Weights of a small transformer language model.
Architecture: LayerNorm before each block, learned positions, biases, tied embeddings.
Training: a variant of Adam for these matrices, 903M tokens, 13773 steps.
MLP neurons of a small language model. Each row is named by its layer, matrix (up: input weights) and neuron, and shows model dimensions 272-367. Each number is 200 + 20 x the weight over its row's rms, rounded and kept within 0 to 999.
After each neuron's rows, "fires after" lists the tokens most often just before its 100 highest values on Wikipedia text that the model never trained on.

L7.up513,232,215,224,234,203,156,205,237,195,210,182,192,221,188,248,202,195,212,252,202,196,223,196,187,230,201,207,173,227,201,195,232,203,200,219,152,175,203,168,195,219,202,190,162,242,199,180,202,191,225,226,183,205,202,184,210,186,216,205,180,195,199,187,226,187,198,225,210,176,181,198,259,189,196,204,218,193,196,213,192,168,165,211,192,184,195,208,183,185,206,209,193,164,221,201,208
fires after: " of", "%", "5", " mm", "0", "6"

L2.up100,189,195,197,191,196,219,192,222,197,190,182,209,212,212,198,262,199,181,216,229,217,204,205,213,199,214,188,253,245,185,189,210,188,223,199,213,216,214,216,177,193,198,221,197,193,183,184,201,205,196,219,186,211,199,212,227,214,204,221,182,208,250,188,209,211,211,198,188,172,197,241,203,231,217,169,200,200,192,169,203,189,173,240,178,230,195,195,198,194,231,208,186,193,145,222,196
fires after: "7", "2", "0", "8", "3", "4"

L5.up1080,206,214,218,199,203,216,201,223,191,207,199,222,207,170,239,187,171,177,193,208,213,190,195,191,194,179,199,171,198,194,194,206,201,210,179,185,203,217,155,208,158,162,202,220,191,195,216,197,219,195,200,214,191,200,215,178,160,211,158,198,217,202,212,189,146,202,169,196,180,216,175,185,223,213,189,194,180,181,206,211,180,145,200,200,214,239,182,216,235,211,160,202,228,165,188,213
fires after: ",", " ", " New"

L6.up640,216,191,242,164,219,202,206,219,177,176,200,207,224,214,210,211,200,182,199,213,222,223,213,179,217,176,184,190,207,190,202,230,217,169,222,219,196,225,165,214,165,192,220,184,184,188,191,211,229,206,211,180,193,205,188,167,186,217,212,192,222,196,182,219,222,202,197,171,158,228,221,220,220,204,192,161,189,192,213,216,191,161,204,230,195,220,203,218,215,191,186,198,150,141,183,192
fires after: " the", " United", "0", " first"

L5.up1506,203,198,228,170,184,178,208,231,209,201,180,212,201,190,206,195,172,153,193,233,190,198,213,181,225,196,156,226,213,202,184,197,159,232,230,194,191,208,212,189,214,224,223,228,192,175,209,178,200,189,186,199,188,187,194,193,199,223,218,184,151,224,198,189,233,205,233,193,192,140,209,215,202,205,225,233,193,216,203,188,185,205,222,169,223,194,208,194,202,201,189,191,219,199,223,195
fires after: " |", "2", "0", ")", "4", "3"

L6.up943,171,211,218,152,215,223,206,193,196,191,191,219,233,184,202,222,198,179,233,200,172,230,203,209,172,188,197,224,216,174,220,198,179,198,192,144,212,218,161,195,216,228,183,220,212,180,159,182,203,220,210,200,195,184,223,157,228,191,213,168,159,210,216,210,215,203,207,207,164,198,186,176,195,226,205,175,203,162,189,199,209,182,223,200,194,178,175,201,194,186,191,220,200,173,188,220
fires after: ".", " un", " has", " he", " \"", "-"

L5.up18,219,201,192,212,188,195,196,193,214,197,194,192,235,208,203,194,183,216,204,197,209,212,175,206,216,187,192,206,216,212,200,214,205,189,220,237,193,202,227,191,202,192,193,153,223,188,195,202,230,191,231,194,175,187,195,219,196,194,162,175,135,211,230,221,232,210,199,221,191,214,205,221,188,194,172,185,223,164,173,207,163,152,205,200,201,214,176,214,253,179,185,199,193,220,236,208
fires after: " the", " The", "The"

L5.up1016,223,193,246,186,208,185,179,252,241,193,200,191,178,184,231,204,178,181,185,204,217,171,191,201,206,197,206,189,181,202,207,201,166,193,209,191,210,212,210,205,168,152,170,183,186,190,168,161,226,201,206,183,201,203,182,202,135,190,176,190,198,213,176,201,222,203,230,204,194,223,197,181,202,226,212,191,200,185,242,206,227,191,186,211,236,206,243,196,217,232,171,189,198,206,186,212
fires after: "1", "2", "0", "e", "a", "9"

L6.up1087,149,207,206,197,168,199,192,171,203,183,199,195,205,176,242,203,236,212,187,191,194,218,190,179,167,181,174,232,189,172,225,217,219,190,218,208,214,227,157,188,164,200,212,183,229,182,188,166,220,232,197,180,160,210,185,221,228,232,199,182,195,230,194,205,210,194,201,197,188,181,204,191,205,196,181,190,216,189,205,185,171,199,229,196,204,188,181,181,177,212,203,195,201,179,169,187
fires after: ".", "-", " for", " have", " had", "==="

L6.up1479,190,205,240,194,218,157,210,209,280,202,210,211,191,211,225,185,207,201,215,218,205,206,240,181,219,199,201,202,172,217,207,198,186,209,148,197,185,211,200,175,188,232,202,158,226,197,204,161,219,154,177,198,166,189,214,213,194,168,207,219,201,221,200,218,170,198,180,187,192,207,187,203,204,199,186,188,173,248,185,197,205,160,209,165,242,179,226,203,206,190,200,197,149,212,180,172
fires after: "1", "9", " Ja", "2"

L6.up1329,223,202,211,205,205,208,188,206,197,221,187,217,239,235,182,167,200,187,211,199,163,222,207,173,215,159,200,205,215,219,179,183,173,201,181,149,189,202,204,196,179,189,197,209,198,181,183,208,187,204,149,220,209,202,180,167,168,184,181,187,228,197,207,208,170,193,199,195,192,174,224,174,199,196,182,182,184,165,209,196,178,208,194,228,229,221,187,225,183,212,225,198,232,161,198,188
fires after: " |", " "

L7.up811,173,236,188,198,204,211,197,209,249,191,212,186,211,204,185,162,199,220,161,179,229,238,208,186,223,192,212,189,206,191,201,190,185,209,185,171,202,210,213,192,183,172,186,173,186,172,225,184,163,199,224,173,189,192,205,208,151,194,196,214,173,190,202,177,210,221,204,185,196,171,165,215,228,204,172,196,213,162,192,201,222,211,204,213,192,169,178,218,188,193,209,180,225,207,230,203
fires after: " con", "al", "1", " de", " co"

L7.up1473,196,189,199,219,219,199,202,204,187,215,177,191,227,229,197,239,204,182,207,217,215,236,230,211,221,182,187,206,224,223,171,180,199,201,240,188,198,208,199,194,173,181,194,177,233,197,201,204,233,194,221,220,182,188,168,201,216,189,187,197,194,209,215,228,216,212,271,207,182,247,198,210,185,205,160,162,179,199,188,189,199,168,204,201,221,206,235,229,239,192,211,202,200,171,222,191
fires after: " the", " The", "th", " first", "H", " H"

L6.up1367,217,243,207,208,188,208,203,192,214,189,173,201,187,180,215,194,214,207,169,257,205,236,190,192,215,186,188,201,196,181,204,238,207,207,211,222,183,221,177,204,202,208,226,143,231,188,213,186,240,213,207,187,204,196,189,192,199,197,205,217,205,189,185,199,183,197,227,174,193,175,193,185,248,203,201,193,187,202,224,179,206,209,199,210,227,191,198,221,192,183,211,164,193,130,218,206
fires after: "===", "==", "===="

L7.up638,190,198,184,211,214,208,204,182,183,227,189,220,189,212,204,194,193,185,213,202,218,227,199,166,182,190,200,211,213,224,188,193,206,212,215,172,217,203,191,197,203,192,172,210,188,193,207,194,196,232,232,231,170,185,223,227,224,222,209,212,180,212,212,169,203,231,170,182,206,156,197,237,177,215,168,224,201,172,219,196,187,174,181,224,203,202,186,172,214,189,197,162,217,186,173,197
fires after: "|", "0", "8", "1", "9"

L7.up1105,202,191,212,178,214,204,176,191,201,200,195,198,185,192,203,242,185,201,174,207,214,197,185,195,219,195,217,218,202,186,164,219,182,211,177,207,201,222,191,160,229,187,140,214,214,202,199,214,232,204,219,196,201,191,229,229,189,195,177,153,160,221,183,209,199,190,189,159,219,160,212,187,199,221,165,215,216,183,198,184,167,165,193,203,204,233,186,216,230,208,196,201,182,168,180,188
fires after: "2", "1", "0"

L5.up1507,192,187,205,198,192,164,195,171,214,174,224,200,181,204,170,213,191,206,187,188,215,231,206,196,185,211,191,195,163,210,211,201,201,190,197,187,184,207,219,171,175,228,192,218,193,187,212,188,232,177,191,217,177,197,234,191,157,171,171,201,181,227,188,213,204,191,197,198,193,227,208,235,203,173,157,170,179,187,195,186,158,185,220,205,182,203,186,219,181,220,218,169,176,195,186,212
fires after: " ", "1", "-", "2", " In", " Con"

L6.up1337,175,200,220,211,212,221,194,202,211,206,159,191,197,192,174,196,233,197,175,164,165,221,171,173,188,172,154,177,170,207,213,189,162,216,229,195,180,194,198,184,177,225,201,152,198,176,205,167,219,200,212,200,194,219,230,178,171,188,187,192,233,214,215,191,195,209,205,155,184,211,204,194,186,219,186,185,216,195,208,191,203,163,177,186,194,215,187,211,253,197,235,197,211,201,186,228
fires after: " ("

L5.up653,214,244,226,210,230,195,198,206,188,218,207,226,220,190,224,182,190,173,207,199,194,209,193,197,197,171,205,179,195,203,220,225,226,209,201,168,220,232,184,194,209,181,203,211,200,198,196,184,212,179,198,205,178,196,206,195,142,184,183,186,211,205,201,225,174,196,217,204,186,206,192,223,238,230,201,209,205,196,198,182,205,190,212,193,191,198,171,210,208,218,192,211,235,168,174,207
fires after: ",", " ", "s", " in"

L5.up1026,201,195,166,234,184,223,198,186,168,213,190,218,160,213,209,196,194,207,204,201,210,217,194,197,185,215,215,193,206,189,195,189,192,210,219,200,208,189,213,189,211,221,168,188,245,194,203,215,176,189,189,224,204,205,174,185,156,216,171,201,192,198,215,187,188,211,205,200,182,193,217,183,197,208,223,171,172,191,178,189,210,190,202,205,183,250,185,186,190,219,180,218,191,240,206,215
fires after: " ", "-", " −", " +", "–", " U"

L2.up489,173,199,231,206,208,230,203,208,181,194,195,208,205,194,217,206,211,199,204,257,202,232,188,215,174,213,194,217,215,201,199,171,199,223,196,210,185,218,207,150,189,202,208,209,177,181,192,201,189,220,205,176,218,212,204,247,162,180,220,181,191,248,172,173,198,195,171,194,157,183,241,196,197,181,138,208,188,192,157,200,185,164,203,198,218,212,192,166,183,198,258,194,201,194,237,215
fires after: "1", "0", "4", "7", "6", "2"

L7.up1426,159,175,218,195,180,242,226,232,210,204,216,183,216,211,241,192,155,164,180,231,230,230,186,195,212,181,190,194,239,211,188,193,196,210,203,176,232,208,205,208,177,158,231,217,233,195,166,208,215,215,194,224,184,174,196,187,214,169,195,224,157,194,198,246,198,173,211,209,189,206,207,210,190,191,196,193,205,181,183,200,199,176,216,225,188,207,221,201,192,207,225,182,213,194,219,196
fires after: " H", "h", "y", "H"

L6.up887,225,178,199,210,211,234,215,214,173,251,215,196,190,203,233,146,224,191,212,219,223,207,183,196,204,166,180,206,227,207,220,193,156,189,209,175,215,221,211,197,211,176,164,205,222,184,198,208,225,193,228,214,196,164,220,212,186,182,201,148,192,227,171,205,211,189,187,205,227,154,190,200,174,213,159,219,170,165,169,198,173,214,191,199,232,184,195,189,250,193,194,214,206,186,189,190
fires after: "0", "9", "8", "2"

L5.up709,224,187,207,205,194,185,191,243,195,208,182,194,187,173,229,199,190,183,193,202,187,230,200,192,204,181,182,228,223,195,166,239,163,211,184,197,209,199,223,199,218,236,184,228,197,183,194,218,187,208,196,210,197,188,235,209,232,235,210,184,200,226,177,197,214,207,218,217,180,183,198,209,179,187,201,207,158,161,220,207,187,208,217,184,215,182,204,179,200,202,206,169,226,195,221,200
fires after: "0", "2", "–", "1", "|", "5"

L5.up1503,202,169,195,207,219,195,208,218,201,213,178,185,165,213,210,218,230,234,198,202,165,209,208,197,216,178,189,150,192,174,192,172,185,176,179,174,182,218,209,200,183,169,196,167,215,185,205,176,192,195,190,195,226,208,199,175,198,233,170,198,231,249,186,198,201,199,167,212,200,190,179,189,207,202,194,172,195,185,181,220,180,189,229,224,221,178,188,221,218,212,211,194,238,169,194,180
fires after: " ", "1", "2"

L5.up286,165,205,201,178,206,190,202,217,231,180,181,207,221,206,222,183,236,166,171,225,189,211,193,179,233,181,193,187,208,195,208,212,179,217,177,192,204,199,183,211,167,190,238,209,217,181,180,172,244,213,186,197,201,188,184,229,196,181,211,209,194,225,199,190,185,196,200,215,203,187,189,178,191,204,150,212,205,241,193,191,198,170,200,175,214,174,200,207,237,185,205,161,201,147,188,162
fires after: "0", "8", "2", "9", "6"

L2.up869,201,190,197,196,231,176,203,223,249,210,207,209,195,204,232,180,230,188,209,189,211,240,229,194,175,206,172,185,193,207,210,206,167,157,170,168,192,231,203,207,177,161,226,203,203,189,249,154,186,204,206,183,200,206,198,174,181,179,179,140,194,206,185,189,232,196,186,201,191,208,192,178,201,227,201,237,162,202,209,177,188,234,218,185,213,173,189,206,224,185,206,166,165,200,190,213
fires after: "0", "9", "1", "3", "8", "7"

L5.up1484,198,205,246,197,202,207,204,242,214,192,173,211,204,189,253,207,193,175,201,179,204,229,200,205,211,178,189,182,237,206,214,189,166,199,229,196,199,217,223,190,211,157,211,188,233,193,179,217,233,190,213,206,202,209,180,206,165,210,217,153,202,218,161,204,195,206,223,199,197,229,198,236,190,220,206,195,191,200,172,194,210,193,216,194,206,192,192,203,243,267,217,203,210,219,202,202
fires after: "4", "5", "2", "3", "6"

L5.up1247,202,190,208,206,188,164,194,198,202,185,211,201,179,180,204,185,213,225,243,202,219,223,218,207,183,191,188,182,202,172,201,224,206,224,195,191,220,197,185,160,200,187,214,214,175,191,194,176,206,188,233,279,218,145,195,237,195,222,196,179,217,220,217,226,203,204,200,155,172,216,198,207,184,155,214,186,180,192,201,207,216,220,229,211,206,157,185,200,191,254,191,237,203,171,187,188
fires after: " ", " |", " (", ".", ","

L5.up284,182,178,199,197,190,227,184,196,194,205,157,213,198,207,194,195,230,208,200,190,136,240,202,133,209,197,210,189,187,194,182,194,186,197,188,165,214,195,178,204,173,225,183,189,199,180,222,183,180,218,197,218,208,222,208,191,190,221,228,207,229,232,217,179,199,219,197,188,193,246,217,185,184,187,194,176,214,195,215,218,187,200,201,225,208,201,151,204,203,190,226,188,235,146,206,199
fires after: " ", " ("

L5.up739,204,199,196,227,198,125,199,200,196,203,170,200,176,190,183,217,241,187,189,177,199,203,192,191,201,217,164,254,183,219,218,199,207,176,195,213,201,195,195,178,196,251,188,181,190,175,232,173,193,189,189,194,183,209,195,204,188,228,207,204,187,229,178,182,187,204,254,194,205,217,208,201,209,198,194,209,202,190,195,206,198,184,213,207,200,191,230,211,204,195,205,177,240,185,191,152
fires after: "===", " ===", " in", " of"

L7.up462,203,203,216,231,211,216,226,234,193,196,218,209,206,183,201,189,218,175,216,209,199,196,228,181,178,178,206,227,208,260,210,184,211,191,198,195,191,212,191,207,174,194,196,188,214,203,181,208,152,225,208,199,186,208,205,213,218,231,227,190,195,180,204,185,197,230,173,202,184,201,191,190,213,213,177,182,211,188,185,203,205,211,172,180,167,208,203,177,228,209,208,191,226,208,206,240
fires after: " and", " or", " to"

L6.up119,183,189,228,226,198,203,186,205,211,228,216,182,193,210,207,192,162,240,205,182,196,205,203,178,197,186,197,171,180,208,145,214,194,184,185,181,200,191,159,180,160,206,178,207,188,197,195,185,221,188,185,199,231,196,209,215,220,195,164,209,208,234,173,199,191,218,205,222,195,215,207,176,210,180,215,214,161,188,211,195,193,211,240,209,215,195,198,228,213,206,212,200,217,237,200,240
fires after: "1", "2"

L5.up333,212,200,192,217,208,180,186,211,170,204,188,193,180,206,213,169,234,222,213,222,193,206,224,198,200,213,188,166,213,193,189,203,205,206,183,201,180,202,206,180,184,229,212,214,204,192,171,206,231,190,188,203,204,169,169,227,148,230,213,188,203,228,199,225,236,209,184,194,168,170,205,199,205,190,216,181,137,176,213,217,220,199,176,205,174,170,175,187,234,193,193,200,155,169,186,210
fires after: " ", " the", " New", " |"

L5.up839,230,209,203,218,176,195,207,221,174,207,201,213,208,200,186,216,195,170,177,213,209,191,201,189,213,160,197,204,226,216,195,200,189,222,168,194,187,211,156,203,174,169,227,220,192,187,181,215,214,192,219,190,194,222,207,226,193,268,179,183,195,217,187,214,167,193,187,208,195,227,260,182,213,177,197,202,203,191,217,192,193,175,178,197,263,230,188,237,203,208,170,204,177,193,216,222
fires after: " is", ")", ",", "),", " was"

L6.up377,196,237,185,224,194,226,193,179,212,206,170,224,183,225,234,178,213,187,191,223,203,221,189,171,224,217,194,198,194,181,227,210,195,216,242,179,214,196,185,198,218,204,119,199,235,170,185,174,210,202,167,206,203,207,186,191,185,206,197,202,168,208,196,193,209,213,212,197,218,155,200,212,190,173,225,207,201,210,198,195,186,208,186,216,194,227,213,176,197,201,183,208,182,205,210,205
fires after: " |", " ", "==", "|", "-", "\n"

L6.up467,223,207,231,203,201,208,199,195,193,210,185,223,253,221,210,225,202,212,221,231,212,172,186,208,190,165,184,167,200,211,205,199,201,168,197,188,183,210,192,173,193,168,195,204,182,164,221,131,197,240,198,192,205,196,193,204,205,212,212,186,197,219,188,225,200,193,175,198,156,185,183,170,229,191,167,188,161,175,238,219,203,185,213,203,197,164,243,203,250,177,229,196,193,205,226,177
fires after: "\n", "|---|---|", "|---|"

L5.up999,174,209,237,172,225,194,194,267,203,215,190,206,212,207,209,213,202,147,216,231,221,192,199,184,207,204,180,221,188,219,187,227,165,226,209,186,190,214,213,211,205,188,239,202,170,173,200,177,242,197,201,183,212,179,204,220,202,203,215,166,183,224,181,211,197,192,194,208,177,197,193,193,176,218,146,214,172,216,211,193,171,195,248,160,222,180,217,187,225,209,208,161,224,171,215,196
fires after: "0", "2", "3", "5", "1", "4"

L2.up1166,194,182,210,169,206,205,191,227,227,232,194,185,195,207,219,155,231,207,202,178,224,215,234,181,193,169,217,195,225,199,171,224,184,198,209,175,194,192,198,187,221,194,247,172,207,180,202,227,209,211,204,218,227,224,190,189,219,226,210,225,216,219,209,203,180,217,209,167,173,175,227,207,211,177,163,195,199,216,214,167,186,174,204,206,217,221,186,203,182,173,186,213,217,185,196,226
fires after: " |", ".", "|"

L5.up373,213,194,190,191,210,216,214,199,190,222,223,201,169,212,230,184,229,190,190,222,177,200,219,199,215,185,155,246,192,197,187,212,186,185,220,174,213,205,209,193,179,202,180,200,205,184,186,199,171,168,192,203,205,196,203,160,209,213,212,172,172,198,186,201,190,207,198,190,186,200,192,200,165,222,153,180,193,175,197,181,188,193,172,218,210,207,239,182,227,220,134,169,182,206,171,185
fires after: "0", "1", "2", "5", "9"

L5.up1371,195,229,189,185,221,187,204,226,207,216,199,222,207,190,193,226,196,184,191,230,178,197,208,195,213,199,203,208,194,213,176,211,184,221,172,176,212,257,207,187,206,175,242,178,222,179,201,188,234,219,171,193,200,201,198,206,200,219,238,204,209,204,226,219,180,195,237,218,192,190,189,173,229,183,188,199,173,236,224,182,194,226,193,178,204,194,227,227,221,209,181,172,197,174,243,199
fires after: "0", "8", "5", "2", "6", "4"

L7.up630,195,229,189,174,162,230,211,200,195,191,221,245,213,219,211,204,205,172,210,175,222,174,208,191,210,185,206,211,196,210,183,179,218,188,237,216,202,191,211,190,230,215,157,195,203,200,196,221,226,186,215,235,179,181,205,168,182,189,186,197,165,208,197,223,235,166,211,191,206,234,223,236,219,177,193,201,192,198,171,179,200,174,188,151,193,192,228,214,168,208,209,205,155,212,187,198
fires after: " J", " A", " N", " E", "I", "A"

L5.up833,173,188,183,194,219,214,180,240,237,197,184,200,202,188,210,221,219,165,201,188,205,199,201,162,222,196,143,200,190,208,183,217,156,199,208,226,205,218,204,188,190,192,204,177,239,177,206,181,218,206,201,191,178,199,206,221,218,225,207,175,184,200,183,182,201,208,233,197,206,208,190,227,192,233,184,218,153,239,202,194,193,195,200,191,232,216,198,182,218,221,205,186,184,198,173,178
fires after: "0", "9", "1", "5", "7"

L5.up482,211,237,243,217,200,185,185,241,192,201,204,216,232,182,186,209,212,180,193,244,205,235,190,205,167,153,197,220,187,210,215,225,195,222,201,203,204,229,211,188,152,209,207,167,214,188,213,192,220,188,199,197,178,204,169,198,161,208,202,181,167,201,217,218,245,221,166,202,193,191,181,208,230,208,216,183,213,205,180,217,168,178,193,205,165,223,188,196,208,211,230,183,198,185,210,244
fires after: ".", " and", " the", " |"

L5.up707,183,225,215,174,218,219,184,249,226,198,181,199,217,193,224,213,190,167,215,217,207,189,233,196,230,191,144,202,199,200,194,213,178,208,210,201,187,243,235,205,188,181,243,188,186,180,208,160,237,196,203,192,187,196,183,192,205,203,228,168,170,203,194,182,205,189,170,201,183,198,192,205,202,227,172,208,158,249,203,211,187,206,204,173,236,188,197,210,213,209,205,156,189,191,193,151
fires after: "1", "2", "0", "5", "4", "3"

L7.up1274,175,208,197,188,192,210,213,188,223,200,210,192,172,226,176,162,197,175,186,210,197,208,234,239,227,165,185,220,214,232,187,223,190,187,197,207,206,180,182,226,186,201,235,206,203,198,218,208,227,207,215,222,203,209,206,199,211,183,219,181,226,194,211,186,222,230,232,163,183,201,218,216,219,211,221,181,203,203,213,178,215,193,180,202,234,208,190,181,191,222,194,205,171,168,189,148
fires after: " |", " District", " Team", "|"

L5.up13,221,200,208,217,192,177,189,205,200,198,230,207,200,221,191,210,204,230,213,213,195,205,184,208,180,178,198,213,210,203,183,195,218,150,164,210,214,196,167,213,180,172,231,237,201,194,168,235,187,162,201,222,234,222,228,208,183,233,172,218,177,211,146,216,181,200,192,208,193,210,191,201,190,187,209,215,175,195,212,197,206,198,188,220,199,187,192,173,199,185,188,210,207,217,210,203
fires after: "\n", ",", ")", "),", " also"

L2.up1241,207,194,194,207,209,159,198,204,252,213,193,199,142,190,232,180,192,209,224,198,212,209,210,197,209,189,209,168,171,235,207,198,191,180,169,190,222,218,192,186,171,204,205,199,216,193,220,167,206,211,214,192,206,187,184,212,192,185,181,196,181,201,173,232,191,192,205,209,197,215,206,231,219,197,205,193,192,175,180,173,197,195,192,206,206,197,209,193,215,226,218,183,206,215,200,223
fires after: "0", "2", "1", "-", "9"

L2.up190,173,206,192,194,143,240,206,149,185,203,215,195,198,204,203,218,201,185,199,210,212,198,185,189,198,151,186,217,187,208,164,218,203,187,183,226,221,206,190,207,182,146,213,185,193,201,227,222,208,175,183,217,214,212,222,182,231,210,197,206,201,211,190,187,204,203,160,207,193,197,201,182,200,196,201,145,238,204,234,176,208,196,186,206,209,200,208,185,202,223,216,219,218,196,208,196
fires after: "\n", " |", "|", "===", "=="

L5.up672,191,209,183,190,189,234,218,210,220,228,174,170,205,205,214,242,211,184,206,191,225,213,186,162,221,188,137,193,190,214,180,188,172,175,212,193,215,235,236,186,207,170,211,192,248,178,176,174,236,186,197,184,200,199,209,216,219,236,220,166,189,208,181,185,219,216,226,190,190,205,198,226,196,199,197,195,188,247,204,221,192,186,199,193,231,211,207,197,232,205,196,170,190,195,167,172
fires after: "2", "0", "1", "7", "9", "8"

L5.up1504,216,219,213,183,184,156,206,193,205,221,135,227,188,213,206,203,203,221,215,188,160,200,210,183,180,182,208,228,186,222,219,222,212,192,209,190,207,219,174,202,191,213,197,183,209,195,179,206,220,223,183,201,185,205,176,183,198,205,221,200,201,216,220,190,203,196,243,174,199,207,218,194,192,196,210,195,209,185,233,174,188,192,206,190,188,198,194,224,184,202,193,175,247,194,176,195
fires after: " in", " on", " from", " at", " to", " of"

L6.up1286,191,186,195,191,181,216,200,230,259,204,216,205,214,182,205,175,165,210,198,182,185,232,205,189,185,176,225,185,207,189,156,211,197,186,178,218,179,200,208,184,146,207,208,178,206,207,235,153,201,171,178,221,201,200,228,193,191,183,227,204,190,205,185,199,194,198,199,190,229,204,184,221,211,203,181,209,213,194,153,191,215,195,215,214,197,182,182,181,191,188,189,189,190,216,223,165
fires after: "al", " Al", " con", " Mar", "ul"

L6.up1030,210,197,173,200,208,212,187,232,211,180,156,230,212,202,208,217,212,198,222,191,219,231,223,168,186,210,186,215,228,184,196,190,158,228,203,205,200,213,194,194,183,201,214,197,208,168,149,180,198,213,211,194,214,212,185,201,168,182,194,173,206,216,149,177,196,191,164,181,169,159,209,161,200,189,183,208,198,221,171,197,191,220,232,191,226,225,188,191,193,230,190,180,205,179,203,222
fires after: " ", " |", "5", "6", "8", "3"

L5.up968,210,209,197,195,173,196,197,201,185,204,190,191,176,183,211,235,190,194,221,191,198,161,184,184,214,189,162,195,182,191,172,239,222,129,224,182,199,206,192,180,196,180,167,216,194,175,203,199,196,219,197,228,183,187,240,220,212,206,171,203,155,217,157,221,216,197,171,197,177,191,188,212,193,197,220,209,150,201,205,195,209,178,199,214,201,210,199,181,219,193,195,171,176,201,195,163
fires after: " |", "\n", ".", "0", "1", "-"

L2.up735,210,257,211,208,225,214,208,176,209,195,194,197,194,217,172,206,230,191,213,209,216,209,219,197,232,185,190,167,214,212,202,217,207,226,167,186,231,218,167,229,194,201,168,199,216,191,180,195,176,187,178,212,179,203,183,189,144,168,182,197,203,208,217,203,185,237,170,155,194,220,192,248,194,224,233,199,204,223,198,169,202,176,192,203,174,198,198,236,201,213,210,200,222,193,188,188
fires after: ",", " New", " the", " of", " in", " Rhode"

L5.up349,179,205,189,218,200,196,207,198,206,189,202,198,166,213,183,182,203,221,203,172,153,231,215,208,168,202,229,183,168,223,160,184,185,187,162,214,178,200,212,196,172,221,156,192,202,185,238,181,202,180,177,200,202,207,203,208,180,194,180,208,195,228,199,217,209,199,209,195,193,256,205,184,185,175,187,203,203,198,233,221,193,186,215,207,223,217,180,223,186,186,198,192,192,207,188,214
fires after: " ", "1", " (", " re"

L6.up550,223,203,203,247,193,203,205,186,176,189,205,200,219,181,224,196,227,183,219,220,213,221,190,178,177,215,170,194,210,228,225,181,183,216,189,185,213,230,191,192,150,184,191,203,212,211,255,208,193,192,194,225,191,184,168,200,199,203,185,180,209,198,206,175,252,243,198,196,228,196,168,165,202,199,192,188,225,168,180,191,177,202,205,242,174,235,173,203,229,216,207,187,190,187,227,213
fires after: ",", " and", ";", " or"

L7.up33,194,213,232,173,215,213,201,194,200,186,211,197,177,196,210,203,183,158,182,197,197,226,206,183,215,139,206,230,222,182,213,206,206,223,231,203,186,222,206,182,207,205,207,195,226,183,180,210,217,169,188,213,201,165,207,159,204,214,176,176,184,223,214,203,222,190,228,195,204,225,194,202,195,241,163,208,214,179,178,188,217,195,209,183,230,186,208,197,171,223,225,213,186,197,234,175
fires after: " A", " a", "A", " Ma", "B"

L6.up1021,222,177,175,201,188,212,196,163,208,228,186,192,204,191,240,231,208,202,234,233,226,170,198,207,194,187,167,206,179,195,214,185,204,136,210,205,223,196,204,176,216,158,203,189,231,188,194,176,223,208,180,208,163,180,162,214,208,184,193,160,201,212,168,204,214,231,181,208,187,194,201,213,207,191,176,226,183,205,215,198,174,172,199,239,187,194,239,200,203,202,211,191,174,233,200,180
fires after: "\n", "|", " the"